{
  "num_hidden_layers": 8,
  "hidden_size": 256,
  "num_attention_heads": 8,
  "num_key_value_heads": 8,
  "head_dim": 64,
  "intermediate_size": 768,
  "vocab_size": 4096,
  "hidden_act": "gelu",
  "norm": "layernorm",
  "norm_place": "pre",
  "norm_eps": 1e-05,
  "positions": "rope",
  "rope_theta": 68800.0,
  "rope_fraction": 0.25,
  "qk_norm": false,
  "attn_scale": 0.125,
  "bias": "all",
  "tie_word_embeddings": false,
  "parallel_block": true,
  "init": "normal",
  "init_std_qkv": 0.0778,
  "init_std_o": 0.0,
  "init_std_up": 0.0778,
  "init_std_down": 0.0,
  "optimizer": "ademamix",
  "learning_rate": 0.000451,
  "lr_mult_up": 0.668,
  "beta1": 0.9,
  "lr_head": 0.00441,
  "max_grad_norm": 1.0,
  "warmup_steps": 431,
  "schedule": "cos",
  "final_lr_fraction": 0.03,
  "batch_tokens": 32768,
  "max_seq_len": 256,
  "doc_mask": false,
  "train_tokens": 132800000,
  "max_steps": 4053,
  "dataset": "wikipedia_en"
}
MLP neurons of a small language model. Each row is named by its layer, matrix (up: input weights) and neuron, and shows model dimensions 0-127. Each number is 200 + 30 x the weight over its row's rms, rounded and kept within 0 to 999.
A block is one neuron, or neurons of one layer that tend to fire together. After each block is what it responds to, as a language model described it from the Wikipedia text at the highest values.

L5.up32,234,219,260,212,137,215,200,171,236,211,215,158,231,255,230,188,165,199,184,195,178,241,199,209,257,164,228,246,202,233,170,210,171,225,199,201,183,225,187,178,234,178,141,186,246,202,178,239,188,231,180,224,238,232,201,196,191,208,196,178,162,157,170,168,195,196,259,212,224,177,210,202,189,201,232,211,213,221,203,201,262,202,145,199,229,181,195,181,196,185,172,193,187,184,257,183,246,188,264,198,195,151,211,210,206,220,212,204,196,188,218,192,210,176,226,236,149,196,211,192,250,218,193,182,279,133,282,157
L5.up40,217,157,199,233,249,219,177,240,183,229,196,195,224,175,169,205,195,179,195,206,202,210,151,174,169,186,217,187,197,217,279,197,171,198,150,193,170,221,216,174,228,181,250,197,206,275,182,226,235,181,234,222,170,218,245,224,177,184,250,181,192,169,130,253,206,242,225,229,172,230,179,151,214,183,257,201,241,204,203,256,177,147,205,215,204,202,190,219,199,208,206,214,208,236,193,199,137,207,159,201,220,216,229,212,225,194,179,196,188,266,193,174,210,201,162,190,197,195,192,216,234,198,213,136,172,201,226,214
L5.up152,203,161,174,229,172,228,179,167,212,198,204,147,188,152,184,225,211,160,242,164,201,239,242,189,209,219,159,207,233,187,199,182,283,157,216,261,162,184,189,155,193,198,221,184,160,160,210,229,210,191,206,197,208,204,216,256,239,195,197,236,221,195,220,201,222,144,167,165,192,222,248,279,175,220,191,199,178,250,256,210,179,192,180,197,247,191,255,179,218,187,195,192,162,246,192,145,210,185,185,202,147,212,146,228,222,219,209,213,148,204,161,236,216,214,195,198,250,217,242,153,241,205,247,225,258,163,215,223
L5.up203,203,208,265,202,169,218,205,217,228,166,154,211,205,242,228,201,143,174,248,213,227,197,224,237,219,251,139,198,218,199,197,185,210,181,157,190,185,204,187,198,222,164,218,166,219,225,150,202,158,202,205,297,246,201,177,224,237,202,206,231,155,185,126,150,171,187,212,203,231,208,216,216,201,144,216,231,179,172,230,213,200,162,184,166,189,223,228,193,171,220,182,203,199,192,202,218,201,228,221,180,198,192,218,197,220,208,193,211,210,217,212,193,249,240,217,166,142,163,181,160,222,188,212,179,144,173,215,195
L5.up317,218,235,235,199,173,246,164,140,202,213,163,157,261,204,168,178,237,219,193,195,253,190,200,178,139,175,229,215,193,205,210,205,205,250,208,164,243,227,210,220,200,214,174,171,183,140,193,267,164,199,185,208,203,195,188,205,239,183,187,217,167,228,131,232,188,148,191,184,216,222,214,212,251,217,214,192,195,197,191,162,185,193,154,216,134,177,164,239,176,195,178,218,195,182,184,180,249,245,201,224,189,198,182,224,193,216,221,169,170,238,175,207,243,193,208,220,241,186,248,165,192,240,237,158,188,116,212,193
L5.up324,246,226,166,211,204,195,199,228,212,246,146,180,231,161,161,142,236,146,174,156,211,145,147,219,154,185,211,231,229,160,202,165,241,162,170,216,143,195,261,188,194,129,205,146,230,178,187,213,230,233,235,205,189,122,216,215,178,200,199,211,215,187,161,182,191,177,190,170,193,160,200,189,262,228,183,257,207,240,219,209,242,137,171,245,230,231,187,210,170,210,198,208,182,206,151,150,250,158,193,212,107,178,225,212,203,245,240,200,223,219,164,190,213,199,157,164,192,223,239,199,245,171,188,186,238,208,211,169
L5.up328,188,189,203,224,193,193,213,271,184,207,182,192,226,223,158,170,207,198,195,228,174,206,213,205,189,219,189,181,191,188,221,215,257,159,221,261,158,218,156,219,247,167,168,206,242,191,153,269,261,216,258,234,189,233,186,203,199,220,231,202,186,208,185,143,193,210,211,163,186,236,197,238,207,220,228,222,159,228,195,153,215,186,231,225,215,219,103,240,216,233,160,172,195,219,235,185,182,227,215,187,183,190,211,230,246,201,203,168,165,216,233,204,179,192,210,187,212,217,211,202,257,163,245,180,207,211,235,197
L5.up333,223,195,173,210,191,164,234,189,238,177,247,171,222,228,193,189,159,217,150,184,209,187,144,223,176,130,245,220,191,217,158,207,193,258,192,205,167,236,220,211,218,232,194,214,223,204,246,177,222,212,203,198,242,250,204,196,244,196,262,176,249,223,239,189,216,193,161,217,214,191,258,225,147,204,182,206,211,216,188,202,200,210,201,230,204,180,246,237,177,237,207,203,194,173,222,169,230,247,180,162,233,250,213,192,160,252,212,201,220,220,189,194,200,211,229,185,209,239,187,152,218,190,210,73,206,159,159,234
L5.up390,209,181,154,151,222,201,206,193,196,191,211,182,202,207,160,236,225,220,208,163,169,215,224,173,165,187,178,160,195,212,177,206,221,188,199,250,219,195,178,206,174,227,276,184,201,238,227,200,183,235,166,196,177,156,234,168,155,167,240,213,176,235,172,164,234,217,197,221,189,274,260,161,181,181,224,205,217,257,170,212,238,187,239,164,256,241,177,218,186,206,200,185,216,207,238,192,212,175,258,168,155,183,219,228,254,182,204,177,217,136,187,174,172,249,167,220,227,189,199,172,273,213,232,193,192,270,170,183
L5.up484,210,166,238,219,185,207,220,237,273,211,176,159,197,183,202,208,216,201,149,184,213,237,168,200,203,203,156,173,154,222,240,166,203,245,211,216,225,200,204,202,207,227,201,239,201,226,253,128,204,260,189,161,180,207,210,192,272,198,236,219,228,155,148,243,211,266,224,204,200,249,214,223,154,163,210,183,177,239,136,217,132,216,199,201,195,179,199,175,183,147,192,232,165,212,203,180,188,260,183,229,240,223,211,208,171,194,163,184,124,219,235,190,208,252,188,224,196,180,255,241,218,148,248,198,202,191,243,210
L5.up488,216,191,228,201,215,202,195,159,242,199,190,199,200,208,161,178,237,201,250,203,200,212,182,189,192,206,201,185,248,127,263,240,168,233,241,220,185,275,157,208,180,154,154,173,214,189,165,207,211,179,193,239,176,192,143,205,170,241,184,202,195,203,187,196,188,200,152,183,206,206,274,230,241,176,193,198,200,199,173,165,217,227,211,230,161,178,194,250,186,245,214,220,166,179,190,187,175,130,205,166,180,202,194,208,230,188,131,243,237,214,185,192,169,178,210,193,165,235,209,176,238,174,268,217,192,205,177,218
L5.up515,149,235,227,234,164,218,201,249,218,190,180,213,229,198,202,196,212,193,176,216,196,280,188,241,146,184,207,206,252,178,180,192,240,183,212,236,221,246,258,162,212,189,216,222,203,232,128,207,154,188,218,222,177,196,159,234,195,213,212,188,225,209,163,237,193,283,268,216,200,216,224,230,191,159,240,207,212,253,167,174,246,205,192,208,205,188,208,168,211,205,182,268,174,253,216,195,189,192,214,208,186,221,146,188,172,237,194,173,187,178,124,179,235,213,182,214,153,213,186,125,191,171,214,182,154,229,240,158
L5.up582,216,103,192,221,200,199,160,182,255,229,185,161,200,228,198,201,188,203,252,233,253,214,214,183,151,192,178,194,167,187,223,139,186,197,205,195,197,185,184,193,220,166,257,217,167,181,222,180,180,247,206,215,235,228,215,164,167,156,206,234,187,187,237,210,202,188,235,171,204,210,234,263,193,231,198,203,233,235,232,139,206,214,193,192,198,187,169,204,218,212,200,212,165,202,202,198,185,274,218,193,162,233,149,186,173,196,188,214,161,248,179,188,215,239,214,214,210,228,235,188,267,156,264,198,229,259,198,238
L5.up604,224,187,223,171,215,184,198,237,280,218,148,169,201,208,242,169,247,193,179,232,215,224,234,208,191,194,163,162,230,237,252,181,200,184,160,188,201,220,161,214,162,174,219,212,222,226,232,188,177,229,183,209,192,203,191,263,172,202,226,176,208,171,186,219,206,193,245,189,264,240,241,257,156,178,219,223,186,255,183,177,199,214,180,281,226,181,199,247,155,169,194,202,153,236,229,156,164,206,223,176,259,185,205,154,181,174,223,142,157,259,216,225,153,257,192,230,213,147,217,171,204,209,237,146,212,193,242,180
L5.up623,217,227,261,175,234,168,147,165,197,117,124,212,233,209,194,276,212,171,213,217,238,216,194,210,183,211,165,218,204,219,201,201,184,179,192,209,190,215,202,139,179,189,221,223,191,198,189,201,143,192,152,189,221,206,184,207,299,150,233,200,217,201,198,235,209,202,192,161,243,225,236,265,200,159,205,171,224,208,191,187,186,185,148,248,173,188,189,206,199,247,227,158,208,189,212,187,194,129,235,146,215,168,239,219,218,186,228,145,200,188,200,240,185,235,295,211,191,147,240,196,213,184,207,183,191,220,180,155
L5.up709,221,167,216,194,147,170,181,189,188,196,207,191,237,230,227,194,275,200,250,193,206,193,219,238,228,195,190,232,216,168,195,227,150,260,216,198,241,161,204,219,198,153,200,206,140,219,180,251,182,200,167,219,230,212,197,206,174,234,201,203,162,192,149,202,218,209,195,229,172,219,221,220,186,184,168,201,195,228,182,200,192,208,197,245,185,210,181,259,169,187,192,176,220,212,209,196,182,168,205,132,222,244,208,206,205,146,169,185,207,237,173,180,180,183,202,175,202,171,167,184,189,190,188,152,260,210,177,127
Description: Closing or late subword pieces of long split words, mostly non-English proper names and foreign terms, e.g. Kovac-he-v, Sionid-is, Fumac-a.

L4.up353,242,206,267,210,252,174,210,242,257,204,175,178,212,197,218,152,199,198,195,181,235,222,156,228,182,200,235,215,224,265,219,168,197,151,210,150,234,244,194,152,239,278,233,219,107,153,238,191,209,191,207,169,226,204,186,216,202,183,188,173,197,222,175,150,230,209,249,173,218,215,210,195,197,207,182,191,199,169,205,198,182,195,243,166,215,187,149,197,176,181,242,207,163,194,200,211,249,172,211,162,146,208,175,190,221,196,229,168,157,203,179,161,205,172,184,168,204,232,281,196,196,258,252,203,202,197,222,206
Description: Middle fragments of transliterated non-English proper names, often byte pieces of diacritic letters, as in Ganj-av-i, Adhik-ar-i, Khachan-ov.

L3.up7,273,236,228,196,219,216,196,175,190,193,231,185,214,211,186,229,186,173,234,168,203,200,193,208,237,178,166,157,175,188,173,222,210,153,166,213,217,224,203,189,191,217,267,209,224,233,205,278,232,220,158,212,206,205,176,231,208,183,172,245,244,257,238,240,238,157,234,149,155,179,217,231,207,210,219,205,216,222,248,195,170,233,142,188,215,226,163,213,267,234,193,195,210,213,237,210,236,175,171,167,201,192,238,232,200,266,255,204,206,173,183,186,176,238,200,187,162,211,238,225,189,201,151,193,238,169,212,212
L3.up320,179,232,202,251,213,238,169,190,227,239,174,183,197,201,201,212,185,176,191,138,137,188,208,227,170,231,197,172,242,199,203,214,212,159,210,198,174,215,197,217,235,160,205,205,206,175,174,217,240,189,226,258,212,249,147,228,208,219,245,214,126,198,209,196,136,183,220,212,183,190,208,204,174,171,196,215,170,256,226,220,234,193,238,209,204,196,170,205,223,290,197,238,183,190,178,175,207,181,230,242,187,194,236,250,208,213,239,129,232,179,182,186,221,205,220,206,186,206,228,231,242,185,215,245,146,212,223,234
L3.up440,179,243,190,169,241,184,231,222,204,230,186,195,200,218,178,136,230,173,220,181,183,201,192,168,176,154,180,252,221,214,156,168,233,214,246,160,218,195,175,198,173,191,202,196,218,188,193,189,218,208,162,201,210,190,193,210,183,152,200,159,153,225,208,198,167,247,247,246,231,234,197,201,224,264,248,238,189,245,169,206,154,211,203,167,193,188,186,216,218,169,199,145,165,194,222,201,185,200,137,182,208,201,210,144,187,220,157,185,170,198,234,189,211,147,229,191,212,196,247,184,193,177,208,235,190,170,124,212
L3.up707,220,220,234,179,188,182,225,218,188,206,188,171,233,160,174,167,163,166,205,205,215,145,246,214,211,206,195,230,159,182,201,220,204,218,192,212,207,235,238,226,234,239,266,201,197,264,176,165,184,213,153,220,234,193,224,259,204,193,176,144,246,168,257,188,180,199,220,226,192,223,200,203,177,222,256,216,192,179,189,169,135,220,184,194,250,223,174,207,227,194,241,174,180,203,263,217,158,170,159,210,219,169,149,167,228,175,214,227,193,199,232,181,252,174,210,164,175,185,163,172,206,241,179,227,217,210,160,192
Description: Word-internal fragments, mostly byte pieces of non-ASCII letters in foreign names (Romanian ș/ț, Japanese katakana, Polish ę), plus " /" in coordinates, "br", "b".

L4.up47,218,199,242,214,217,222,251,212,243,147,195,182,169,268,179,238,172,147,222,206,222,189,221,204,235,228,254,232,249,191,242,115,219,252,148,199,202,235,95,112,166,197,194,191,183,230,208,202,216,221,209,240,207,196,205,180,171,198,239,161,215,147,204,205,199,247,238,252,187,154,244,186,218,200,219,224,188,215,185,238,190,215,220,167,187,191,206,239,232,226,213,207,232,184,175,189,170,201,201,154,189,190,242,247,223,199,177,217,177,216,176,214,193,209,198,200,153,193,210,221,226,128,202,184,231,164,207,243
Description: Partial byte tokens inside non-Latin or diacritic words and symbols (Arabic, Thai, Japanese names, °, −), plus word-opening pieces like ex (executing, exists), Ex, fe (feet).

L3.up4,206,146,159,195,234,168,239,168,220,178,238,191,178,202,163,218,222,177,138,208,207,175,199,215,210,155,149,190,234,253,221,242,177,206,210,248,178,194,198,158,170,168,248,214,204,190,180,187,163,222,211,219,183,221,171,136,136,222,236,158,214,188,229,198,231,247,150,174,187,192,199,211,229,244,190,192,188,169,239,160,174,192,134,211,154,208,143,210,176,215,189,152,175,190,192,171,200,173,219,247,208,189,202,216,218,194,144,195,244,225,244,160,175,161,147,172,219,199,220,212,157,223,191,184,223,148,176,203
L3.up81,211,212,169,181,182,143,145,237,147,198,218,259,176,187,229,214,214,258,194,212,234,195,173,198,138,148,147,254,201,184,216,198,181,171,196,129,209,201,190,198,190,161,225,209,170,206,202,191,167,190,209,183,246,174,188,198,185,153,195,151,156,158,149,179,244,127,203,193,204,176,286,189,151,221,205,225,194,199,149,173,233,226,206,152,188,201,193,206,240,201,244,147,191,171,193,245,189,170,180,185,243,227,202,185,138,225,223,233,198,251,261,219,208,238,199,182,227,195,182,159,129,189,219,216,223,153,210,191
L3.up196,238,179,207,217,216,147,209,262,218,280,121,145,224,175,190,194,251,209,194,191,219,172,199,197,245,212,157,218,175,221,281,211,205,199,188,200,196,227,195,184,204,230,206,167,191,209,190,190,209,210,186,274,215,189,216,215,262,150,163,160,193,163,210,221,207,199,187,196,200,225,164,254,246,182,180,201,188,187,172,183,225,186,154,183,222,203,214,242,254,185,167,226,165,197,186,233,199,186,180,208,210,197,216,231,241,162,177,165,190,224,205,189,155,132,251,214,193,182,209,173,247,200,199,234,242,149,211,262
L3.up480,191,180,181,199,197,230,197,175,164,232,182,216,199,160,223,179,224,215,154,196,196,174,164,214,217,204,236,214,214,173,246,219,192,245,197,215,207,180,233,146,170,168,198,211,153,184,199,228,199,248,220,213,165,181,175,262,178,169,196,166,192,177,221,231,259,173,198,156,144,288,240,199,226,198,186,239,246,187,194,149,231,161,128,205,223,184,167,196,157,181,156,166,211,175,206,187,216,158,184,238,203,203,198,257,171,181,190,258,134,208,224,216,157,254,183,198,143,238,227,172,233,207,215,214,223,157,215,161
Description: Fires on word-internal pieces in proper names, mostly hyphens joining name parts, as in Al-Dossari, Jean-de-Dieu, Marić-Einstein, Franc-isc-o, Al-ab-ama.

L5.up108,233,209,250,175,143,253,160,223,220,243,187,166,201,190,210,208,278,257,206,239,238,181,225,254,188,245,194,195,225,235,257,196,208,189,206,239,203,176,205,188,191,148,155,218,191,201,148,191,199,178,210,194,194,128,184,237,220,185,178,179,167,194,194,258,136,211,214,216,160,249,250,209,212,157,196,214,220,196,173,206,139,185,193,138,212,177,178,232,253,156,207,236,187,226,183,158,242,170,202,182,187,226,167,169,212,199,240,185,207,167,196,210,197,209,211,191,197,179,202,221,199,163,151,185,178,167,210,174
L5.up115,190,210,190,208,209,149,193,176,209,226,201,165,194,174,150,235,205,201,247,158,177,221,172,211,240,194,176,203,191,210,210,192,189,238,188,161,191,238,171,201,196,201,200,254,199,194,194,205,236,162,228,184,193,225,164,219,197,135,183,273,141,169,269,231,167,189,194,175,196,189,254,221,188,202,171,227,177,294,175,161,200,246,177,231,202,236,168,174,187,200,205,233,208,215,236,184,208,150,187,184,234,177,212,190,245,218,161,225,172,207,159,179,179,221,210,225,233,155,268,191,196,257,185,215,255,196,176,163
L5.up162,240,193,195,227,240,177,233,209,212,200,167,205,226,197,175,222,217,218,224,227,191,203,156,148,225,200,253,224,231,197,212,216,240,229,198,201,189,189,181,164,218,228,229,260,189,175,200,202,175,197,213,228,214,217,187,179,237,135,214,179,176,242,186,201,237,213,235,220,174,219,210,211,186,187,198,210,205,185,251,242,155,249,145,191,197,228,216,165,194,199,204,169,211,291,230,182,178,223,177,129,159,207,217,255,264,249,191,205,183,198,222,185,236,189,191,260,212,148,218,214,197,160,205,170,198,208,159,172
L5.up171,217,154,191,153,169,241,178,194,211,225,157,219,226,235,231,182,190,221,281,204,245,221,200,223,196,244,216,172,257,217,229,170,213,191,162,194,218,162,211,236,241,194,182,233,203,244,202,224,210,172,232,207,185,209,225,222,202,169,207,196,167,180,166,216,233,221,180,235,185,237,208,255,255,127,171,228,104,222,204,218,184,143,143,177,243,156,195,209,227,199,225,200,226,172,202,204,193,122,196,226,196,185,221,175,183,219,152,108,175,218,213,195,222,248,227,178,194,242,207,182,228,256,214,232,207,237,201,179
L5.up190,221,192,130,168,187,262,208,181,186,142,224,208,201,205,192,171,214,198,240,149,197,167,224,209,170,165,187,239,201,218,235,255,259,188,230,190,148,162,208,222,198,168,212,178,176,235,173,234,187,182,187,242,183,193,159,240,230,174,186,205,188,176,192,145,136,170,196,202,199,197,208,208,202,191,217,228,82,171,232,226,252,238,174,227,232,205,234,155,204,237,184,204,176,206,187,166,196,210,184,215,218,165,196,231,160,238,195,200,224,222,198,216,220,177,176,251,172,187,286,210,188,167,183,233,215,187,244,184
L5.up297,199,234,255,239,218,230,213,189,167,208,175,200,214,204,233,254,168,248,215,156,203,189,172,238,130,208,208,220,220,244,243,181,173,226,175,274,211,242,182,150,158,154,170,219,189,202,142,199,200,215,177,220,178,164,184,163,183,224,195,165,212,158,213,234,178,211,223,195,242,228,194,248,154,230,257,197,193,198,273,189,144,186,230,158,214,223,175,157,212,232,229,261,202,224,171,159,188,204,227,170,158,220,188,227,226,230,210,196,191,209,213,195,194,177,136,162,207,197,206,186,204,206,219,173,211,205,199,237
L5.up321,209,246,196,145,197,173,131,265,196,174,220,180,229,224,224,215,170,214,207,248,136,206,189,197,235,178,221,199,180,195,198,192,200,202,199,178,227,207,212,238,212,143,218,215,210,237,229,195,195,176,197,198,185,219,181,202,172,201,218,193,200,170,190,234,236,214,177,268,164,245,155,219,217,194,229,245,142,205,183,216,177,240,183,197,147,155,180,223,238,207,220,209,248,132,225,201,178,215,216,227,163,161,207,195,193,207,194,215,218,184,160,220,168,234,161,150,222,252,217,237,167,232,242,251,221,245,177,243
L5.up322,180,187,239,174,225,167,240,163,168,176,256,146,213,218,172,190,177,235,210,205,191,203,226,170,213,241,230,245,184,219,148,162,203,235,181,127,203,220,160,153,203,195,180,230,193,168,183,197,203,258,253,310,214,219,128,177,170,198,210,178,177,162,208,162,122,173,263,225,138,245,224,195,168,163,227,198,200,153,199,179,176,216,186,157,130,231,185,261,263,222,205,227,259,181,169,166,223,178,164,213,188,206,156,185,203,194,190,184,170,189,158,161,198,180,168,224,198,213,222,244,201,194,254,161,231,182,214,176
L5.up351,121,181,179,185,206,149,190,169,221,171,196,186,190,243,224,180,175,182,201,205,143,177,202,253,226,185,216,201,258,182,243,135,179,186,181,141,187,189,137,204,271,234,224,189,244,240,203,187,202,213,224,218,205,196,180,231,182,177,212,159,155,199,183,222,254,225,211,230,211,174,224,146,181,204,180,230,198,205,260,149,158,156,243,237,253,187,238,191,245,269,224,214,146,232,270,221,175,198,179,172,232,209,234,227,147,225,200,219,163,206,176,190,219,224,173,224,174,223,227,158,188,218,211,212,246,226,156,213
L5.up429,148,203,188,163,165,162,180,195,196,157,202,244,184,160,198,165,219,149,228,242,220,252,205,203,190,222,216,162,187,236,166,234,196,200,213,227,206,207,227,247,255,172,230,245,195,249,197,191,238,215,189,193,170,258,235,215,207,200,166,166,214,148,210,201,181,185,239,209,223,220,189,222,224,125,191,231,205,204,232,228,180,205,201,116,144,193,217,214,191,185,209,157,225,219,241,180,284,181,204,147,210,229,171,211,198,232,155,152,170,220,160,165,203,205,184,246,233,243,181,235,228,237,224,210,206,209,180,189
L5.up486,171,208,218,228,184,173,207,182,267,203,150,176,221,197,157,185,155,162,231,195,276,239,192,194,234,218,208,245,214,201,197,200,200,246,213,142,176,244,187,236,233,249,222,228,177,201,173,227,227,221,213,245,209,183,205,216,197,148,179,229,182,146,212,183,242,218,205,209,181,217,197,214,169,148,200,200,178,259,199,188,176,227,220,178,224,224,181,227,258,250,192,213,196,207,195,194,200,204,186,173,151,189,239,211,229,193,187,214,213,152,189,134,204,190,173,204,170,203,292,219,213,249,223,231,198,192,215,201
L5.up499,152,174,198,198,200,171,197,189,254,246,217,179,218,174,197,164,201,237,206,216,198,220,179,232,200,215,197,198,198,268,162,198,221,185,186,221,206,169,179,182,189,178,195,186,161,173,161,223,217,228,179,194,214,200,174,151,288,186,185,171,179,195,246,224,233,221,243,257,109,211,237,246,216,137,220,193,224,186,179,203,150,178,225,154,208,268,186,257,183,203,212,117,205,229,175,152,220,205,208,201,224,229,258,246,166,226,170,206,201,149,210,209,186,136,200,238,230,192,204,235,172,166,233,212,178,218,203,184
L5.up531,204,192,234,228,190,197,139,260,190,199,190,208,235,232,250,194,181,215,179,209,201,173,203,188,234,245,190,261,259,255,222,206,239,233,211,170,185,199,204,184,243,124,201,165,192,199,182,236,216,236,198,220,193,241,232,189,191,164,197,167,228,223,250,202,170,192,206,231,224,225,233,192,203,175,239,208,188,177,213,192,137,201,215,214,184,201,188,159,204,187,296,166,263,193,184,217,204,203,170,148,192,195,177,219,181,235,206,216,171,199,123,213,166,206,188,251,194,210,212,214,223,219,181,186,257,199,211,150
L5.up534,189,211,160,189,214,214,151,245,201,200,158,199,162,182,270,192,149,246,202,216,201,218,173,191,180,197,201,176,285,246,204,165,243,180,172,162,198,203,248,212,192,189,192,217,129,268,284,191,199,210,236,268,192,234,136,207,205,239,174,178,214,197,193,206,185,204,202,191,183,238,227,187,235,194,193,238,209,211,196,169,218,184,174,205,197,217,198,170,183,218,220,192,200,151,182,226,168,227,211,252,192,206,166,161,180,199,179,202,194,195,194,227,185,241,180,190,238,240,254,158,169,235,193,139,211,240,224,193
L5.up592,203,158,199,238,235,215,169,206,139,194,242,183,239,203,198,143,189,190,229,249,199,233,203,214,268,172,159,230,205,213,250,237,210,232,213,219,186,218,177,219,225,169,236,208,197,163,229,185,170,163,171,203,210,204,140,215,190,214,209,243,181,214,133,128,177,219,233,178,222,239,145,198,250,190,215,205,224,252,200,221,198,156,197,239,185,181,211,119,194,196,202,207,229,205,184,180,205,131,250,141,163,217,209,231,211,150,181,174,194,216,159,205,185,171,138,230,215,151,293,127,178,234,217,214,228,165,184,191
L5.up690,202,184,230,198,213,146,162,221,186,213,194,193,205,243,214,143,232,158,262,200,177,232,191,140,191,136,148,224,219,171,209,176,209,202,201,273,198,214,187,230,206,206,199,225,185,215,237,197,195,215,235,199,184,180,230,182,262,162,228,188,181,177,251,192,161,204,232,228,174,214,208,193,206,215,215,247,191,207,222,187,127,179,190,214,167,233,195,225,217,199,244,168,186,192,180,159,200,220,231,165,167,147,226,173,210,255,215,242,185,218,177,260,149,202,220,206,187,183,210,194,213,238,240,265,244,111,193,178
Description: Word-internal pieces right after an initial v or V, as in v-ess-el and v-ir-tuous, plus mid-word bytes of accented, Korean, Thai or symbol characters.